Weights of a small transformer language model: 8 heads of 64.
MLP neurons of a small language model. Each row is named by its layer, matrix (gate and up: input weights) and neuron, and shows model dimensions 144-207. Each number is 50 + 15 x the weight over its row's rms, rounded and kept within 0 to 99. A neuron's up and down rows have the sign that makes its largest values positive.
A block is one neuron, or neurons of one layer that tend to fire together. Before each block is what it responds to, as a language model described it from the Wikipedia text at the highest values.

Description: Interior subword fragments inside longer, often foreign proper names or rare words, as in Tim-o, Mits-uk-oshi, Petrop-av-lovsk, Aff-ord-able.
L3.gate61:77 51 84 65 58 43 53 64 70 50 57 43 43 44 63 46 28 64 55 17 57 53 55 55 32 04 47 56 29 54 44 56 53 88 33 35 47 37 37 62 71 40 41 62 35 39 57 50 60 21 76 61 28 74 79 50 49 51 32 47 53 59 61 44
L3.up61:69 56 66 38 65 38 29 69 67 60 41 56 28 55 52 57 65 56 54 45 63 75 55 65 32 40 48 30 57 67 36 57 60 53 41 45 42 36 36 43 32 47 39 58 30 74 45 64 31 21 50 39 68 52 54 56 37 54 40 48 88 33 44 67
L3.gate842:68 45 37 63 44 59 61 27 58 22 51 10 65 28 37 72 32 48 60 33 46 68 61 44 45 59 59 26 58 57 53 36 54 69 49 38 49 36 70 45 43 28 10 50 59 53 80 36 50 27 46 56 70 33 59 76 41 55 36 61 71 51 85 43
L3.up842:41 74 59 50 50 73 53 44 37 48 84 38 52 62 60 49 55 76 50 56 38 47 48 43 33 48 52 38 41 41 61 54 55 63 27 26 39 41 84 31 21 43 49 41 55 45 55 33 50 31 44 77 55 67 93 64 68 52 47 76 35 79 63 67
L3.gate1048:51 52 46 78 33 47 41 34 51 29 29 32 65 57 43 73 43 50 58 46 28 56 32 54 56 23 30 84 38 64 51 59 66 49 38 36 48 37 30 37 38 86 55 91 47 42 47 33 45 68 32 30 36 58 47 35 44 58 35 43 43 37 39 10
L3.up1048:53 36 49 61 61 58 28 72 55 56 29 67 43 31 34 49 46 48 80 35 37 62 55 60 36 48 56 40 17 77 54 51 31 39 39 45 61 43 35 54 52 91 55 56 41 44 67 59 67 49 57 49 53 47 70 50 24 49 29 39 41 51 38 35
L3.gate1163:61 74 64 59 62 26 25 31 44 48 47 42 42 40 45 38 42 49 20 38 49 43 61 60 46 40 56 58 55 78 19 57 45 67 50 48 41 58 50 43 46 44 63 54 46 54 65 44 97 55 59 42 18 55 34 50 91 37 35 55 44 43 41 45
L3.up1163:40 64 77 45 46 71 34 55 29 19 49 34 63 56 63 62 53 68 56 47 48 51 56 49 24 17 43 44 48 88 54 53 50 41 52 31 45 51 43 58 37 78 32 54 36 77 27 43 19 79 50 68 58 55 77 50 59 53 38 65 49 44 69 52

Description: Second or later word pieces completing a person's first name, often in tables or lists of people, such as Il-ija, Sil-via, Iv-ana.
L4.gate199:66 34 72 41 54 53 56 41 39 32 59 24 46 59 50 60 50 27 32 41 34 52 65 47 26 38 43 46 44 51 42 38 57 43 35 53 41 41 72 62 54 54 44 44 46 41 18 67 53 62 51 38 28 50 87 42 47 34 43 69 43 64 66 33
L4.up199:60 42 38 49 86 42 64 37 56 55 39 77 63 50 49 49 25 61 59 64 39 66 61 45 48 61 43 46 62 59 34 42 48 36 52 46 66 55 68 38 59 54 38 32 50 42 69 64 43 52 61 46 52 61 45 63 42 54 34 56 61 35 70 33
L4.gate639:80 53 52 51 59 18 72 40 55 34 54 37 66 47 21 53 44 41 55 62 53 26 40 75 62 15 20 58 55 47 75 28 60 44 28 77 62 45 87 69 78 29 54 35 34 45 34 73 81 57 52 56 22 73 57 21 50 56 15 22 66 43 58 56
L4.up639:38 62 28 58 52 62 41 31 66 30 77 53 62 37 35 34 80 54 53 31 36 19 46 52 72 29 59 52 59 75 69 34 71 58 30 86 40 32 52 64 67 40 48 50 24 30 24 38 44 38 48 25 43 62 65 34 46 41 40 49 54 38 37 66
L4.gate704:28 66 79 24 71 38 75 39 48 36 63 53 43 54 71 38 55 67 23 76 55 32 40 29 34 32 47 61 38 48 40 59 56 48 35 59 73 53 64 65 53 49 54 35 50 46 63 67 58 55 35 42 88 42 65 21 34 42 61 62 74 54 66 42
L4.up704:34 55 37 41 47 41 48 51 59 38 77 44 50 40 51 56 37 54 15 22 36 52 58 55 33 43 38 29 04 65 52 59 48 66 59 60 50 50 29 47 46 43 51 27 38 44 46 63 60 50 25 35 34 42 51 46 52 09 67 56 58 47 61 38
L4.gate941:40 21 62 62 51 20 47 40 34 49 50 39 51 65 41 57 54 47 62 50 35 62 36 46 70 45 57 43 46 46 42 29 55 31 35 51 47 52 43 70 64 25 70 67 23 37 55 50 42 94 48 54 35 59 65 43 39 70 23 56 38 44 67 46
L4.up941:69 48 53 55 46 69 34 42 58 65 48 34 35 31 59 41 53 53 57 67 52 42 61 47 60 30 66 51 66 64 43 17 76 54 35 83 39 45 45 42 36 34 42 53 47 36 32 44 68 81 64 38 24 62 61 52 50 62 59 58 32 58 53 37

Description: Mostly "that" opening a complement clause after reporting verbs like says, reveals, claimed, suggests; also list dashes, table pipes, and "However,".
L3.gate12:34 76 27 70 86 70 32 52 56 67 41 67 52 46 60 59 71 54 77 34 23 50 33 38 21 32 45 40 75 85 47 26 61 60 69 44 34 36 74 41 35 53 33 17 43 53 40 73 66 78 27 74 45 23 64 64 37 43 57 44 55 39 44 69
L3.up12:18 46 44 55 66 46 52 50 29 60 47 57 54 70 62 38 54 44 99 43 61 45 46 65 38 47 12 47 38 58 56 40 31 28 33 70 53 37 63 47 57 43 71 14 49 63 44 48 76 81 70 54 52 74 74 60 60 88 59 11 51 58 33 57
L3.gate77:47 52 82 33 53 40 45 56 57 86 74 54 54 67 44 31 58 66 60 44 09 59 26 02 47 80 46 48 53 59 63 29 55 21 53 59 71 45 54 30 34 51 83 69 44 67 47 43 55 45 55 31 49 61 57 73 74 58 47 41 39 57 59 68
L3.up77:43 70 62 41 44 49 10 56 35 60 72 68 43 28 75 70 65 71 52 54 45 45 21 54 62 43 49 56 48 45 56 77 36 45 59 48 74 42 25 45 28 32 56 40 23 60 43 70 92 56 50 47 53 57 42 47 56 33 65 29 31 63 41 52
L3.gate958:44 40 47 56 87 44 53 61 59 56 65 20 53 52 35 71 26 59 66 60 61 35 52 64 54 44 71 32 51 37 17 48 22 48 68 35 48 08 35 61 80 54 41 50 54 73 35 35 37 47 45 43 53 54 32 47 52 37 67 25 48 54 51 56
L3.up958:39 46 55 58 38 49 55 46 76 51 63 29 62 81 46 57 21 60 63 50 66 57 46 63 51 75 47 65 37 60 40 70 39 74 32 38 35 32 41 42 81 48 44 40 36 58 31 47 43 79 81 57 59 48 48 47 77 45 21 31 67 68 25 32
L3.gate1179:35 67 44 62 36 54 35 33 51 68 59 29 44 52 47 72 70 46 56 53 23 55 29 46 32 48 57 59 35 60 45 81 59 30 54 66 48 26 65 29 48 42 51 57 45 43 11 51 39 90 60 52 65 54 65 55 57 69 43 69 60 64 57 57
L3.up1179:40 70 44 46 21 45 55 43 56 56 63 57 23 49 50 73 71 62 50 53 55 61 30 50 60 71 59 43 42 29 57 68 63 63 49 63 77 76 66 43 44 33 70 57 49 35 21 25 59 39 15 30 61 57 38 43 49 45 95 54 56 56 31 52

Description: Prepositions or complementizers a preceding verb, adjective or noun requires, such as impressed by, opposition to, concluded that, retired from; sometimes verb suffixes.
L4.gate268:64 28 42 70 48 63 45 30 29 71 64 84 63 39 62 34 62 49 54 74 51 49 62 63 53 32 42 70 49 47 65 47 61 37 52 41 30 58 50 48 63 59 66 45 35 67 24 59 64 43 39 70 45 47 42 55 49 44 39 38 62 44 39 63
L4.up268:18 36 41 85 60 62 79 60 13 62 46 54 53 47 51 73 83 55 75 61 47 45 67 45 55 38 76 56 47 67 43 72 61 69 48 75 61 43 72 44 38 66 34 42 87 46 35 40 47 51 47 57 95 75 55 29 49 28 70 63 42 75 36 73
L4.gate766:82 50 66 50 65 57 67 41 35 44 48 56 39 33 43 48 41 51 52 39 16 30 34 40 63 25 67 28 04 56 63 39 36 20 65 14 51 16 58 29 51 34 69 52 48 38 41 85 77 18 49 73 60 50 34 52 48 37 55 78 20 41 29 44
L4.up766:45 54 57 71 61 31 52 51 34 41 55 43 49 43 26 65 52 35 47 46 61 62 49 34 58 38 24 56 70 29 41 37 60 67 40 63 49 35 45 50 35 53 60 27 38 55 55 49 77 23 26 60 55 50 46 47 39 28 53 46 59 28 36 62
L4.gate777:92 43 60 78 53 35 52 69 43 51 27 32 51 64 30 73 40 68 66 59 28 56 39 32 43 48 47 52 70 49 73 58 02 55 32 51 36 57 55 45 56 31 52 44 56 26 52 50 75 53 22 41 53 43 56 73 42 70 47 49 09 32 49 31
L4.up777:62 80 80 36 63 56 67 53 45 46 54 33 60 52 40 38 47 40 40 65 80 69 65 48 51 53 45 41 51 65 42 64 64 39 68 67 75 26 54 58 63 40 58 58 82 34 48 50 37 55 27 38 31 58 42 31 49 55 57 41 34 54 59 90
L4.gate779:24 87 66 26 38 63 69 60 44 58 34 63 53 49 39 46 53 63 46 50 67 34 29 62 50 60 69 81 62 54 44 69 27 36 33 57 25 37 58 73 49 47 49 67 56 41 47 46 59 65 54 50 34 47 50 66 62 46 46 54 53 46 43 39
L4.up779:36 31 69 50 36 34 58 77 58 72 51 74 73 47 56 75 35 70 48 70 40 35 40 48 52 71 63 42 43 67 49 62 37 64 30 43 53 79 25 37 54 58 66 78 40 59 53 46 63 48 16 36 20 36 40 37 52 59 44 43 82 46 30 28

Description: Final or middle word-piece syllables of non-English personal, place and club names, often in lists or tables, e.g. Lah-ri, Kun-io, Alcoy-ano.
L2.gate986:36 32 62 59 49 51 33 22 46 34 43 55 48 57 77 66 33 60 31 54 30 36 46 65 42 25 70 50 58 56 33 32 53 25 44 76 44 47 59 42 51 43 60 33 32 37 26 52 55 68 53 53 60 26 38 59 42 42 25 84 44 06 85 31
L2.up986:28 52 50 88 58 55 62 46 44 49 60 43 35 43 74 62 61 42 54 55 34 60 57 64 34 00 55 59 46 22 51 35 11 38 58 41 62 41 56 91 58 35 48 57 30 62 54 61 60 69 80 71 34 25 62 45 37 42 51 71 65 31 70 37

Description: Mostly "that" after reporting verbs (announced that, claimed that, found that), plus "place" as in takes place or 1st place, and commas after dates.
L2.gate924:52 26 51 47 63 64 54 54 31 44 60 47 31 78 24 42 52 39 75 40 57 52 49 51 51 54 01 80 25 45 57 63 83 50 39 44 50 31 52 41 59 75 65 44 54 63 31 59 61 46 35 29 75 48 53 36 56 27 49 52 47 58 62 36
L2.up924:79 32 55 68 31 51 38 15 10 21 45 53 64 30 36 71 28 43 54 59 54 45 28 42 24 41 30 85 46 41 50 51 51 50 32 42 44 49 73 42 60 73 40 51 38 50 42 31 48 66 72 64 55 49 56 52 47 28 50 59 71 53 25 47